config = dict(
    num_key_value_heads=8,
    hidden_act='tanh_gelu',
    qk_norm=False,
    attn_scale=0.125,
    parallel_block=False,
    learning_rate=0.0016,
    max_grad_norm=1.0,
    warmup_steps=200,
)
MLP neurons of a small language model. Each row is named by its layer, matrix (down: output weights) and neuron, and shows model dimensions 80-143. Each number is 200 + 40 x the weight over its row's rms, rounded and kept within 0 to 999.
A block is one neuron, or neurons of one layer that tend to fire together. After each block is what it responds to, as a language model described it from the Wikipedia text at the highest values.

L3.down151,229,215,205,157,204,247,218,262,252,265,205,208,225,223,210,201,226,124,201,167,265,171,195,126,217,220,206,218,196,246,235,163,179,187,206,171,237,179,208,179,205,259,239,203,196,259,196,145,181,158,207,150,317,250,170,235,202,144,91,221,209,177,179,191
L3.down376,138,196,164,215,173,188,259,166,170,214,254,221,198,178,164,245,207,201,182,143,142,284,233,250,162,191,201,178,178,263,151,273,203,211,272,159,184,238,238,188,129,201,191,248,220,272,138,147,269,239,213,176,282,165,218,156,114,145,203,234,229,149,196,244
L3.down798,195,166,186,235,208,162,228,226,200,108,116,109,173,128,191,240,168,195,202,270,183,179,161,155,173,228,210,234,262,147,134,238,254,176,257,193,172,165,191,206,172,171,194,215,135,202,185,208,252,205,169,202,184,214,211,223,166,243,252,220,188,270,230,206
L3.down819,194,223,182,200,167,102,189,187,174,187,197,210,153,181,181,198,251,220,300,228,261,212,158,215,223,171,182,186,254,193,231,179,238,133,164,252,303,214,193,233,159,221,228,147,158,194,190,205,192,183,158,155,137,197,184,190,177,175,272,114,235,147,239,219
L3.down1170,253,199,241,251,170,134,200,175,213,175,262,213,199,180,164,178,210,160,183,206,201,244,220,290,183,201,203,159,171,233,204,189,237,181,164,217,185,243,208,186,144,226,192,240,191,314,217,251,249,196,211,165,183,190,270,215,238,235,149,203,146,229,323,216
L3.down1440,172,264,237,136,105,245,152,278,202,143,244,181,183,138,234,275,115,245,192,154,267,78,236,145,233,160,170,175,206,233,194,103,180,200,242,177,164,267,104,240,237,211,203,156,229,214,225,151,139,196,218,197,180,262,170,175,227,216,231,223,107,148,189,259
L3.down1625,227,241,198,275,183,177,206,168,176,228,284,236,228,162,210,187,156,226,233,209,196,145,149,231,228,143,214,156,120,185,181,155,188,199,226,202,249,231,191,253,179,176,246,140,184,252,303,177,231,218,208,202,208,176,213,190,254,170,102,152,163,234,203,291
L3.down1788,196,187,214,159,180,176,283,229,194,105,207,255,209,308,172,179,192,230,185,156,212,218,185,227,193,216,150,207,242,191,237,183,243,164,200,178,157,141,219,218,189,264,227,178,222,234,189,201,233,207,273,182,217,300,265,162,166,233,187,297,243,246,230,174
Word-completing fragments. Second or middle word pieces that finish a word split after a short first fragment, such as mar-ry, ri-si-ng, sp-y, sw-ing-ing, st-int.

L4.down1086,207,171,169,272,285,224,191,152,240,200,168,222,206,198,265,231,157,206,196,268,221,183,179,197,142,213,221,232,250,245,164,133,269,243,158,247,237,203,183,180,181,225,172,179,158,288,226,242,187,168,184,266,220,279,196,204,151,230,232,279,243,202,166,186
Mid-abbreviation letters and periods. Periods and capital letters inside abbreviations and initialisms, right after a single capital, as in N.Y.C., W.A.S.P., U.S., DVD, NZL.

L4.down543,190,247,214,257,257,163,232,167,202,153,231,219,176,253,122,222,189,209,194,256,196,213,192,252,232,176,248,203,184,182,279,215,308,265,182,199,198,211,232,201,178,202,152,200,187,269,286,209,168,197,217,188,174,140,266,194,226,173,180,262,170,208,175,98
Head noun after determiner. The noun or adjective right after a determiner or possessive, usually heading an of-phrase, as in the end of, the following year, main purpose.

L2.down521,170,153,240,146,212,246,242,141,176,138,197,216,153,222,217,241,201,245,173,207,180,245,146,141,254,200,219,193,123,133,228,198,286,202,243,194,198,139,114,206,112,226,188,135,166,268,142,216,169,224,216,171,127,138,176,255,120,198,211,141,232,229,213,194
L2.down843,205,162,198,202,205,217,183,246,205,198,148,240,286,102,229,163,142,216,158,198,260,237,218,263,216,184,157,225,278,238,219,218,163,247,247,145,216,190,164,221,241,198,198,252,186,225,217,178,287,243,185,213,177,242,272,185,192,154,241,237,229,183,201,194
L2.down995,174,228,269,167,181,161,185,196,215,121,176,231,220,219,201,200,254,57,249,229,242,229,170,214,192,206,195,223,156,160,210,203,162,217,149,179,203,191,114,186,138,166,165,228,259,212,177,194,239,257,194,197,161,138,225,231,109,106,195,217,213,168,164,112
L2.down1292,232,172,251,176,145,211,204,115,272,130,162,200,194,207,215,247,221,180,213,210,253,204,207,203,104,202,231,240,172,259,183,185,208,249,205,235,177,234,230,230,176,246,176,168,227,210,178,184,144,218,216,220,160,226,209,174,153,157,231,194,164,160,228,193
L2.down1422,288,211,220,158,200,186,217,199,154,237,206,216,258,305,179,246,203,148,228,195,256,170,229,224,138,274,141,188,149,204,218,253,202,205,260,74,206,237,256,199,208,136,205,252,235,208,208,154,116,210,96,153,200,204,147,190,218,171,229,215,213,208,165,167
L2.down1708,207,214,196,187,190,191,148,225,167,171,174,166,194,239,134,140,121,196,211,143,188,293,179,212,139,176,222,183,249,279,252,231,172,192,181,130,217,308,248,173,292,239,189,245,176,257,191,221,248,219,203,259,254,308,232,171,217,193,270,261,219,228,139,212
L2.down1800,158,238,171,115,170,169,180,155,140,203,226,174,199,211,218,227,104,125,192,195,242,180,143,257,211,218,189,257,201,179,220,229,207,145,154,201,224,195,233,256,153,208,136,260,189,247,222,180,98,239,179,172,251,168,194,185,196,180,210,157,149,185,224,182
L2.down1946,179,189,182,216,205,186,190,208,176,170,173,219,162,185,101,199,175,234,139,169,177,258,200,176,211,212,133,291,243,196,181,238,145,250,221,239,223,236,240,151,171,201,205,207,216,161,229,157,178,190,200,224,189,264,182,234,173,211,183,280,234,225,152,199
Mid-word subword pieces. Middle or final fragments of words split into several tokens, mostly verbs and process nouns, as in diss-ol-ve, rel-eg-ation, str-et-ch, collap-se; occasionally a standalone " to".

L2.down248,212,170,117,232,234,196,170,245,203,217,146,208,152,138,252,188,241,196,153,297,191,188,210,208,250,155,158,169,133,200,255,195,254,265,281,185,143,87,220,288,202,276,242,244,199,197,179,106,261,197,201,216,222,178,257,220,193,221,212,148,180,240,209,243
L2.down716,249,230,201,295,203,234,252,205,191,196,254,176,144,200,294,252,203,190,168,142,139,185,215,283,219,178,179,209,206,228,191,206,183,183,179,204,218,170,277,205,208,197,292,145,189,184,198,122,207,242,147,167,208,234,160,198,207,208,211,130,227,179,305,203
L2.down743,209,168,189,245,259,179,194,252,243,160,187,155,273,236,162,140,243,256,261,111,194,115,249,144,267,177,284,180,211,225,222,271,156,131,247,218,209,161,95,219,168,196,190,259,228,215,248,149,212,179,149,248,159,200,237,219,209,227,232,277,140,189,135,232
L2.down971,168,188,270,185,137,233,248,264,181,182,217,167,107,226,203,202,234,99,229,128,221,161,261,164,247,201,211,174,168,233,224,251,222,178,154,178,215,212,291,185,157,229,183,183,235,189,203,268,222,219,207,191,214,270,225,210,220,204,247,256,149,214,230,218
L2.down1199,186,212,200,201,234,268,209,112,263,261,179,202,258,208,200,206,165,197,156,226,136,122,224,245,228,143,128,247,254,190,137,223,213,178,249,205,231,170,198,88,204,194,160,222,164,207,139,199,225,258,210,214,199,232,216,187,244,121,239,152,198,278,170,258
L2.down1298,242,213,240,170,188,106,256,214,195,237,216,207,196,241,165,219,172,190,136,192,200,267,154,228,188,205,232,209,244,230,182,232,208,214,155,214,250,188,181,225,211,185,161,152,114,188,178,163,192,209,214,204,170,189,163,111,197,191,150,174,170,191,265,167
L2.down1527,196,269,132,227,233,231,229,252,166,125,238,241,158,147,233,241,197,192,190,223,158,172,232,179,231,158,136,180,166,206,237,218,257,143,191,160,185,184,163,181,218,266,149,185,310,131,232,222,216,201,195,219,260,230,161,153,206,184,210,185,248,265,268,218
L2.down1596,208,204,225,162,208,187,203,192,195,155,164,178,177,185,234,159,213,210,142,299,147,210,262,210,156,133,203,222,139,182,215,182,158,145,107,161,188,226,221,134,273,172,258,245,170,154,255,254,204,164,219,201,232,201,188,190,292,189,280,196,207,114,179,167
Mid-word verb fragments. Interior or closing subword pieces of multi-token words, mostly verbs and participles in narrative prose, e.g. rec-alle-d, ass-ume-s, rem-ark, and also known / renamed.

L3.down615,171,185,206,159,170,100,230,203,231,175,211,142,207,257,228,223,131,277,268,168,169,184,188,240,206,186,159,159,177,205,219,182,168,207,201,104,217,239,199,189,191,203,158,220,229,188,203,192,206,123,264,218,137,236,228,248,249,185,182,140,222,238,179,198
L3.down666,205,200,155,166,204,120,225,191,173,233,185,149,251,173,213,166,296,155,266,144,175,232,155,161,156,195,215,152,274,136,196,180,285,191,219,237,184,153,183,158,253,217,269,251,188,262,182,202,189,189,186,190,190,189,187,177,146,176,193,171,207,229,189,268
L3.down949,266,224,195,202,246,183,112,185,205,246,220,205,138,171,243,183,112,224,178,165,215,199,217,202,234,114,240,240,214,134,164,94,215,190,226,189,191,124,124,148,224,201,210,177,191,206,156,193,156,176,231,213,153,233,195,216,150,236,253,209,268,224,162,212
L3.down1248,308,261,146,196,234,169,208,223,190,203,136,224,196,194,255,172,210,235,171,198,170,123,288,281,148,181,221,165,267,300,246,223,232,192,211,215,168,223,238,185,265,207,232,219,112,223,216,176,220,274,183,226,205,184,137,191,246,224,208,231,150,222,211,166
L3.down1721,129,174,141,205,132,149,176,215,255,226,148,172,189,186,233,131,216,171,156,168,173,231,116,203,214,224,234,124,250,191,222,144,258,163,200,240,199,183,191,161,197,169,273,217,172,268,186,166,220,201,213,176,188,210,290,204,249,198,123,224,137,162,274,254
L3.down1826,237,232,170,156,206,117,172,255,164,163,234,201,242,210,144,158,228,209,177,181,166,190,266,264,213,184,161,219,220,233,267,338,205,174,225,230,200,229,234,189,239,214,291,234,179,219,261,243,248,153,186,150,263,278,211,229,169,185,220,255,177,179,220,149
L3.down1920,202,239,215,244,257,230,156,205,205,118,222,163,145,237,228,228,192,219,267,178,219,212,189,154,218,199,231,206,132,187,143,202,171,165,153,251,205,156,209,199,174,193,138,140,235,191,167,170,246,190,193,180,170,241,211,252,256,130,212,175,258,189,284,241
L3.down1962,120,225,183,241,219,183,133,176,225,196,239,198,285,207,191,152,214,224,118,181,246,219,145,216,288,293,201,169,250,174,138,193,180,178,217,221,187,130,217,189,229,142,265,202,160,234,181,186,238,146,220,324,186,220,232,231,193,194,199,247,122,230,165,260
Plural noun endings. Plural suffixes on nouns, mostly "-s", "-es", "-ities", in running prose or tables, as in scholars, brands, engines, two days.

L4.down726,206,192,219,224,118,139,190,270,281,161,203,178,204,193,131,277,219,203,279,154,209,239,206,172,189,190,134,156,236,176,179,292,119,212,221,205,239,149,149,229,195,145,234,210,244,273,194,193,203,235,243,178,227,120,162,247,209,211,216,148,222,175,230,237
Mid-word continuation pieces. Subword fragments in the middle of a word that is already started, completing long words in any text, e.g. requ-isi-te, poss-ib-ly, alter-na-te, def-ici-ency.

L2.down526,244,215,212,226,172,234,331,210,179,164,231,258,227,179,133,139,219,191,276,224,165,193,228,176,206,190,253,190,227,186,229,154,246,244,124,184,230,175,211,229,192,166,186,270,207,198,121,208,164,259,192,182,198,247,136,184,215,208,178,178,254,200,240,105
L2.down592,227,163,193,232,175,222,210,234,195,297,214,207,271,230,200,195,175,218,178,281,115,231,225,246,130,199,245,211,201,173,177,221,172,269,192,220,163,292,232,176,245,175,187,188,185,203,202,167,283,211,276,246,211,264,209,200,244,156,202,182,220,173,185,196
L2.down647,131,228,153,189,174,189,149,237,156,191,200,209,168,177,237,221,255,234,111,245,170,215,151,259,234,206,239,193,241,263,183,188,214,210,170,244,219,192,228,198,277,172,162,200,186,196,220,188,156,220,268,232,149,218,189,171,188,206,185,209,187,290,197,107
L2.down711,197,231,192,231,172,201,155,232,180,219,229,207,252,216,202,159,179,178,167,265,179,175,218,111,184,231,281,187,193,129,184,182,151,224,226,172,137,211,199,215,209,157,155,172,203,119,202,222,167,153,212,217,236,244,211,216,201,173,157,222,134,244,244,233
L2.down882,176,201,218,152,123,237,233,194,147,243,236,266,187,235,220,137,221,169,271,229,213,226,222,267,244,262,198,161,237,154,200,238,161,193,194,213,208,260,153,136,219,162,158,212,210,212,243,120,240,159,164,224,259,171,249,258,221,324,113,155,187,200,241,216
L2.down1037,193,200,199,163,177,193,257,174,196,86,127,222,169,232,187,160,226,93,241,204,233,182,181,146,311,198,235,222,221,185,221,179,227,132,258,186,223,217,185,169,151,196,180,223,294,222,148,143,181,214,218,235,215,219,174,188,186,145,271,253,111,154,213,140
L2.down1245,164,246,192,232,167,180,272,156,123,196,285,247,318,191,121,255,188,189,183,233,202,189,215,235,277,252,251,258,196,173,131,227,216,199,150,200,234,213,332,173,159,162,252,240,240,169,158,198,138,241,223,202,269,253,166,252,206,197,146,248,192,210,247,178
L2.down1986,205,161,144,176,201,212,125,184,270,127,229,224,180,241,224,161,210,176,197,282,190,235,216,185,166,221,221,204,217,174,167,231,156,245,193,167,247,153,109,165,162,150,206,236,249,135,183,177,212,186,217,197,173,153,233,119,132,229,224,166,177,249,265,207
Abbreviation and ellipsis periods. Periods ending initials and letter abbreviations, as in U.S., W. E. C., Ph.D., W.A.S.P., plus the final dot of ellipses inside quotations.

L3.down98,232,182,203,221,138,275,193,187,160,119,161,229,221,198,243,196,241,188,192,182,137,161,186,266,172,230,195,258,167,219,258,162,209,205,211,181,153,262,231,216,174,200,247,234,138,145,258,207,162,171,189,186,248,228,293,204,210,247,181,189,149,166,256,155
L3.down269,214,186,265,201,217,191,129,232,258,190,155,172,263,169,134,188,167,237,199,141,240,243,180,260,158,242,201,237,222,184,140,217,173,225,231,228,210,188,200,213,244,118,200,187,192,160,209,195,222,210,226,191,169,148,129,238,221,226,248,236,142,187,174,182
L3.down974,166,359,161,175,180,226,186,196,209,190,138,204,221,169,119,154,228,215,214,152,165,209,207,151,173,268,190,223,164,213,225,203,143,247,249,126,220,174,254,164,208,208,238,239,238,270,219,146,135,280,190,193,224,154,211,194,166,144,189,182,202,186,225,220
L3.down1104,244,171,208,204,195,182,181,212,234,244,185,174,218,218,193,160,214,219,59,227,207,254,210,251,163,299,230,227,177,218,226,157,274,255,225,186,245,179,280,209,178,250,161,220,198,155,221,261,212,193,216,232,161,178,229,205,109,251,175,197,238,144,209,221
L3.down1237,189,228,167,225,212,189,249,110,250,286,177,300,244,140,163,135,214,134,232,268,191,149,227,190,183,233,155,303,164,208,187,171,218,255,237,234,183,197,219,212,183,171,182,240,227,171,175,227,118,227,298,210,191,269,213,205,186,258,222,228,152,206,208,196
L3.down1310,174,122,188,175,147,188,131,206,165,265,188,167,233,235,238,227,245,210,175,161,197,178,214,196,235,181,184,260,183,242,207,184,213,298,209,159,199,192,228,177,153,233,112,218,199,229,163,194,161,184,260,226,184,135,235,235,242,198,205,207,254,149,161,186
L3.down1474,184,211,238,223,218,222,199,189,166,247,180,133,175,177,266,187,266,138,189,206,192,188,169,275,180,234,187,239,201,201,210,223,226,174,196,233,189,208,265,243,170,210,260,248,194,214,215,207,174,261,251,246,214,198,152,184,156,150,174,223,178,158,239,194
L3.down1518,218,194,182,243,177,162,305,197,157,300,253,255,197,235,178,170,176,141,163,187,199,212,259,335,185,287,181,241,159,219,127,217,193,182,139,228,208,182,233,135,167,174,199,277,247,187,222,188,202,241,175,258,217,221,203,189,223,201,155,192,231,175,187,190
Abbreviation periods. Periods ending abbreviations and initials mid-name, as in St., v. in case names, Dr., Mr., Jr., M. S.; weakly other word-piece endings.

L3.down300,308,160,230,226,209,186,220,179,182,253,193,227,223,132,276,252,190,247,287,273,203,272,152,188,224,218,180,188,234,213,184,175,198,241,171,212,171,167,182,202,202,183,263,189,272,217,245,203,175,210,196,221,247,207,194,149,269,203,126,115,246,208,182,263
L3.down719,235,194,194,224,203,135,188,240,237,184,193,223,196,195,190,228,195,227,240,163,224,201,131,205,220,221,245,253,212,211,215,130,180,214,198,199,224,103,173,177,161,190,128,178,215,137,262,175,212,124,214,262,200,152,160,232,126,213,245,250,161,173,231,271
L3.down1175,210,245,199,165,220,267,206,204,185,220,163,189,200,193,245,184,163,181,222,125,186,216,213,91,218,195,223,193,158,216,218,231,128,208,243,241,213,203,199,193,156,199,160,172,123,153,162,199,187,171,160,248,237,70,259,208,234,195,115,259,260,195,255,263
L3.down1302,228,122,159,171,226,131,157,173,205,170,242,227,206,207,261,195,176,186,196,170,150,219,280,206,169,171,164,221,138,201,91,228,202,235,275,157,214,203,235,190,168,219,165,252,179,138,217,163,166,158,256,158,282,103,209,203,204,210,189,127,160,219,209,176
L3.down1394,237,177,205,200,213,222,190,180,245,175,215,248,198,218,201,179,181,258,230,225,237,206,157,170,216,156,229,214,188,204,223,192,181,168,240,245,224,140,246,182,224,210,177,177,203,171,223,260,218,191,159,174,136,94,227,283,187,145,169,198,276,217,284,242
L3.down1427,239,262,230,104,158,216,162,264,98,222,193,214,311,293,155,222,248,217,220,198,173,234,230,217,143,181,209,230,116,195,195,166,274,230,240,125,223,207,211,228,194,257,233,241,274,197,216,267,134,138,122,220,252,191,143,231,178,115,269,203,158,130,239,213
L3.down1441,205,164,212,233,197,209,242,265,158,161,247,178,202,179,211,188,257,202,210,215,146,184,129,237,237,177,184,107,214,183,159,173,238,211,177,216,268,183,213,210,199,175,137,250,158,167,208,176,146,189,227,207,162,154,218,197,287,235,248,136,209,229,176,120
L3.down1787,206,203,155,220,166,203,233,215,194,126,171,224,161,205,188,226,173,150,182,218,258,208,266,177,197,183,200,211,201,127,164,220,235,237,170,239,152,254,233,229,208,197,306,157,237,227,198,139,207,215,179,221,181,188,207,140,124,194,175,224,247,200,147,241
Mid-word subword fragments. Interior word-piece tokens in a word split three or more ways, following a prefix like pro-, cons-, en-, such as pro-du-cing, pos-si-bilities, ens-hr-ined.

L2.down3,263,216,193,170,190,246,161,248,156,176,203,211,237,141,219,212,206,228,211,283,241,175,216,240,196,174,174,265,126,192,214,161,121,149,156,203,126,210,226,207,156,201,154,164,252,237,151,149,243,180,191,186,147,187,168,249,171,149,202,211,192,177,191,166
L2.down313,198,160,137,177,200,106,248,245,197,201,209,205,176,205,267,240,151,221,162,218,237,176,210,234,162,189,145,245,168,206,231,262,163,205,131,212,222,245,186,289,280,187,212,166,189,278,224,176,145,185,235,258,146,242,185,198,169,221,210,155,207,290,215,242
L2.down467,211,153,143,242,255,189,171,172,155,245,224,143,298,221,171,135,213,231,168,233,219,239,194,192,188,182,218,219,249,161,246,177,96,197,265,170,116,238,219,294,224,134,163,170,149,164,185,125,290,188,236,254,229,199,102,231,249,172,197,292,249,102,229,136
L2.down559,186,217,206,149,235,200,229,228,175,200,172,270,185,226,229,189,120,223,194,157,197,189,234,178,236,208,226,307,141,182,185,107,172,174,287,171,241,171,199,283,187,279,250,239,177,226,182,150,126,178,240,211,198,178,226,180,261,251,171,219,195,246,189,248
L2.down1133,248,175,211,231,178,260,153,222,198,146,169,225,199,287,166,243,216,159,206,181,151,188,127,170,189,170,242,152,197,166,247,154,191,207,231,228,158,181,232,212,195,218,167,182,202,216,248,246,236,161,245,232,215,222,259,172,229,177,201,225,210,158,192,157
L2.down1344,193,177,162,148,155,182,157,225,163,157,186,188,163,150,181,234,139,213,207,265,236,183,196,172,303,138,138,233,223,225,162,162,228,232,119,224,243,123,221,190,209,241,218,181,193,199,139,189,186,223,269,217,123,267,235,186,232,131,151,204,170,242,218,175
L2.down1564,161,148,188,157,202,182,235,176,236,135,159,169,173,222,164,156,200,144,155,146,226,205,182,183,188,135,240,186,184,186,233,213,177,113,203,165,152,195,177,177,177,206,169,213,152,174,234,234,151,122,205,226,300,179,220,148,214,240,262,280,185,266,159,197
L2.down1876,213,162,148,227,238,191,243,174,255,193,168,257,120,236,243,168,191,290,229,213,186,150,127,207,206,210,162,203,226,188,143,151,166,165,207,222,189,185,282,188,264,194,229,238,190,221,237,205,181,218,219,258,227,258,158,204,194,200,265,168,205,159,177,164
Word after a determiner. The first content word right after a determiner like the, a or his, chiefly "following" (the following units/season), also most, work, years.

L3.down144,179,163,183,211,183,178,164,143,191,121,168,232,228,172,235,159,185,164,169,203,233,259,187,167,268,254,173,239,194,224,214,108,218,174,219,161,217,265,149,182,156,146,231,216,209,125,205,150,187,202,214,305,246,129,210,168,202,216,231,152,170,145,254,196
L3.down482,183,181,217,230,186,241,267,265,190,108,172,148,170,171,199,162,179,183,215,245,203,164,122,195,139,198,197,183,99,217,216,200,208,236,197,210,172,187,234,171,247,186,203,230,108,175,208,186,252,165,186,237,143,284,272,180,197,234,279,227,259,221,169,236
L3.down671,212,246,210,157,234,213,224,175,219,224,211,231,212,100,206,204,187,152,153,158,193,209,192,221,178,255,236,188,221,247,215,220,132,214,168,162,165,225,178,230,222,153,182,148,85,214,222,177,199,174,256,231,216,195,213,250,245,220,220,238,111,198,213,188
L3.down686,253,209,223,211,173,188,235,252,232,180,109,123,152,190,194,217,227,205,217,172,210,256,170,192,275,218,198,193,217,191,238,206,251,212,296,214,203,153,193,176,143,163,244,221,149,196,216,184,233,199,186,163,192,223,227,171,184,242,209,159,169,122,158,180
L3.down1469,248,172,192,225,246,228,274,247,191,206,157,152,168,185,219,322,175,207,138,253,223,161,210,248,199,205,167,243,206,211,222,222,166,211,188,168,234,220,163,200,252,203,239,181,239,149,192,184,166,290,132,212,211,239,175,209,136,214,204,254,175,201,129,125
L3.down1512,173,178,199,244,265,243,152,217,204,194,244,193,178,157,218,233,272,261,241,213,173,206,178,192,187,188,198,173,281,191,169,236,197,199,230,201,214,203,194,212,241,169,212,163,222,181,203,220,171,153,211,242,253,188,221,175,157,266,191,182,244,192,254,179
L3.down1891,173,182,204,193,200,205,213,222,235,197,247,213,223,249,210,212,172,97,222,217,182,196,130,254,180,128,158,148,198,210,190,181,153,207,182,220,276,123,214,146,159,95,197,194,224,220,223,131,200,81,222,229,219,189,174,199,189,200,235,202,264,315,249,177
L3.down1999,145,304,245,201,118,175,215,194,211,284,191,143,174,217,185,206,237,234,260,42,121,225,205,208,247,176,189,209,230,222,237,195,174,172,281,201,210,153,188,194,156,245,187,223,124,194,210,194,176,161,164,159,226,248,217,159,158,233,128,144,145,162,176,234
Noun after "the". The first word or word piece right after "the", mostly years and season spans like the 2020, the 1994–95, also guitar, need.

L4.down1983,212,196,137,281,217,232,125,213,199,236,162,164,189,179,187,195,174,238,193,242,253,244,163,171,219,244,184,220,200,156,255,210,318,252,236,220,238,227,129,151,229,182,205,196,136,232,228,192,220,126,201,185,199,171,212,167,199,149,236,153,219,203,195,182
Plural noun suffixes. Plural endings -s, -es, -ers split off from a noun stem (exception-s, unit-s, bus-es, client-s), plus some commas after nouns in lists.

L4.down1161,246,185,178,320,163,172,204,200,164,278,150,247,209,162,147,210,132,163,178,233,283,208,210,195,233,222,295,155,143,246,146,202,207,155,192,178,277,196,262,144,271,132,175,152,211,223,276,160,212,210,223,178,188,243,158,239,200,204,234,98,200,208,250,227
Passive past participles. Past participles in passive or reduced-relative use, often the -ed/-d ending, usually before by, to or in: accompanied by, matches played on, areas affected.

L2.down362,187,191,156,131,218,210,171,291,176,213,199,202,239,204,229,193,214,169,187,246,214,254,192,222,230,191,132,256,220,170,117,172,203,189,164,169,240,241,219,170,170,168,198,180,255,270,284,227,209,238,245,171,201,218,229,200,292,296,212,193,259,280,234,169
L2.down381,162,166,205,119,236,139,226,179,159,126,196,244,120,325,222,249,189,194,228,270,196,215,232,269,179,173,178,200,210,222,136,260,248,153,193,202,186,184,211,197,139,235,225,213,177,176,232,264,161,236,169,193,160,132,129,249,241,173,161,217,163,268,276,218
L2.down519,121,199,212,198,228,169,190,262,230,187,185,210,181,236,271,205,232,136,270,218,189,214,203,158,152,258,95,83,166,149,205,258,270,126,246,173,161,242,184,246,162,204,204,210,157,242,176,205,161,181,223,200,205,178,257,228,191,202,148,220,231,230,257,196
L2.down859,198,187,220,218,195,200,222,180,186,152,193,153,181,293,145,199,157,159,240,202,170,191,224,213,190,170,181,182,189,168,203,276,189,253,187,177,217,228,170,154,238,212,230,235,246,209,157,227,213,189,194,144,187,228,169,227,228,151,192,285,159,244,120,138
L2.down1143,226,194,228,172,221,223,224,167,172,156,126,218,144,197,141,222,185,287,243,153,201,197,278,243,142,144,236,253,187,179,233,167,203,246,204,159,154,179,204,156,164,186,203,235,245,196,193,256,170,225,279,195,156,196,192,155,109,163,226,233,203,177,188,202
L2.down1408,152,219,191,157,193,202,202,229,188,138,158,201,168,179,218,206,196,240,224,209,234,235,222,197,255,208,215,184,282,256,142,187,233,117,267,234,163,132,160,175,215,173,192,189,235,256,203,190,201,195,221,148,166,275,277,309,147,226,215,240,210,177,224,186
L2.down1468,212,193,106,172,207,177,266,238,183,169,231,272,172,187,238,216,154,250,165,198,212,165,169,223,205,199,217,159,182,264,186,179,214,138,213,204,201,234,194,225,142,194,226,209,167,247,225,132,170,260,148,211,168,193,180,203,189,174,203,269,186,271,222,258
L2.down1573,150,162,202,193,259,134,273,260,195,194,137,206,184,285,163,196,164,258,213,160,175,210,206,188,188,209,267,244,280,176,197,216,168,256,183,235,181,159,238,198,153,287,205,218,224,185,236,246,161,267,191,189,121,123,218,228,145,235,267,259,249,191,189,178
Plural noun endings. Plural noun tokens or suffixes (-s, -es, -ers) completing a count noun, often after a number or quantifier: three groups, seven games, duck hunters.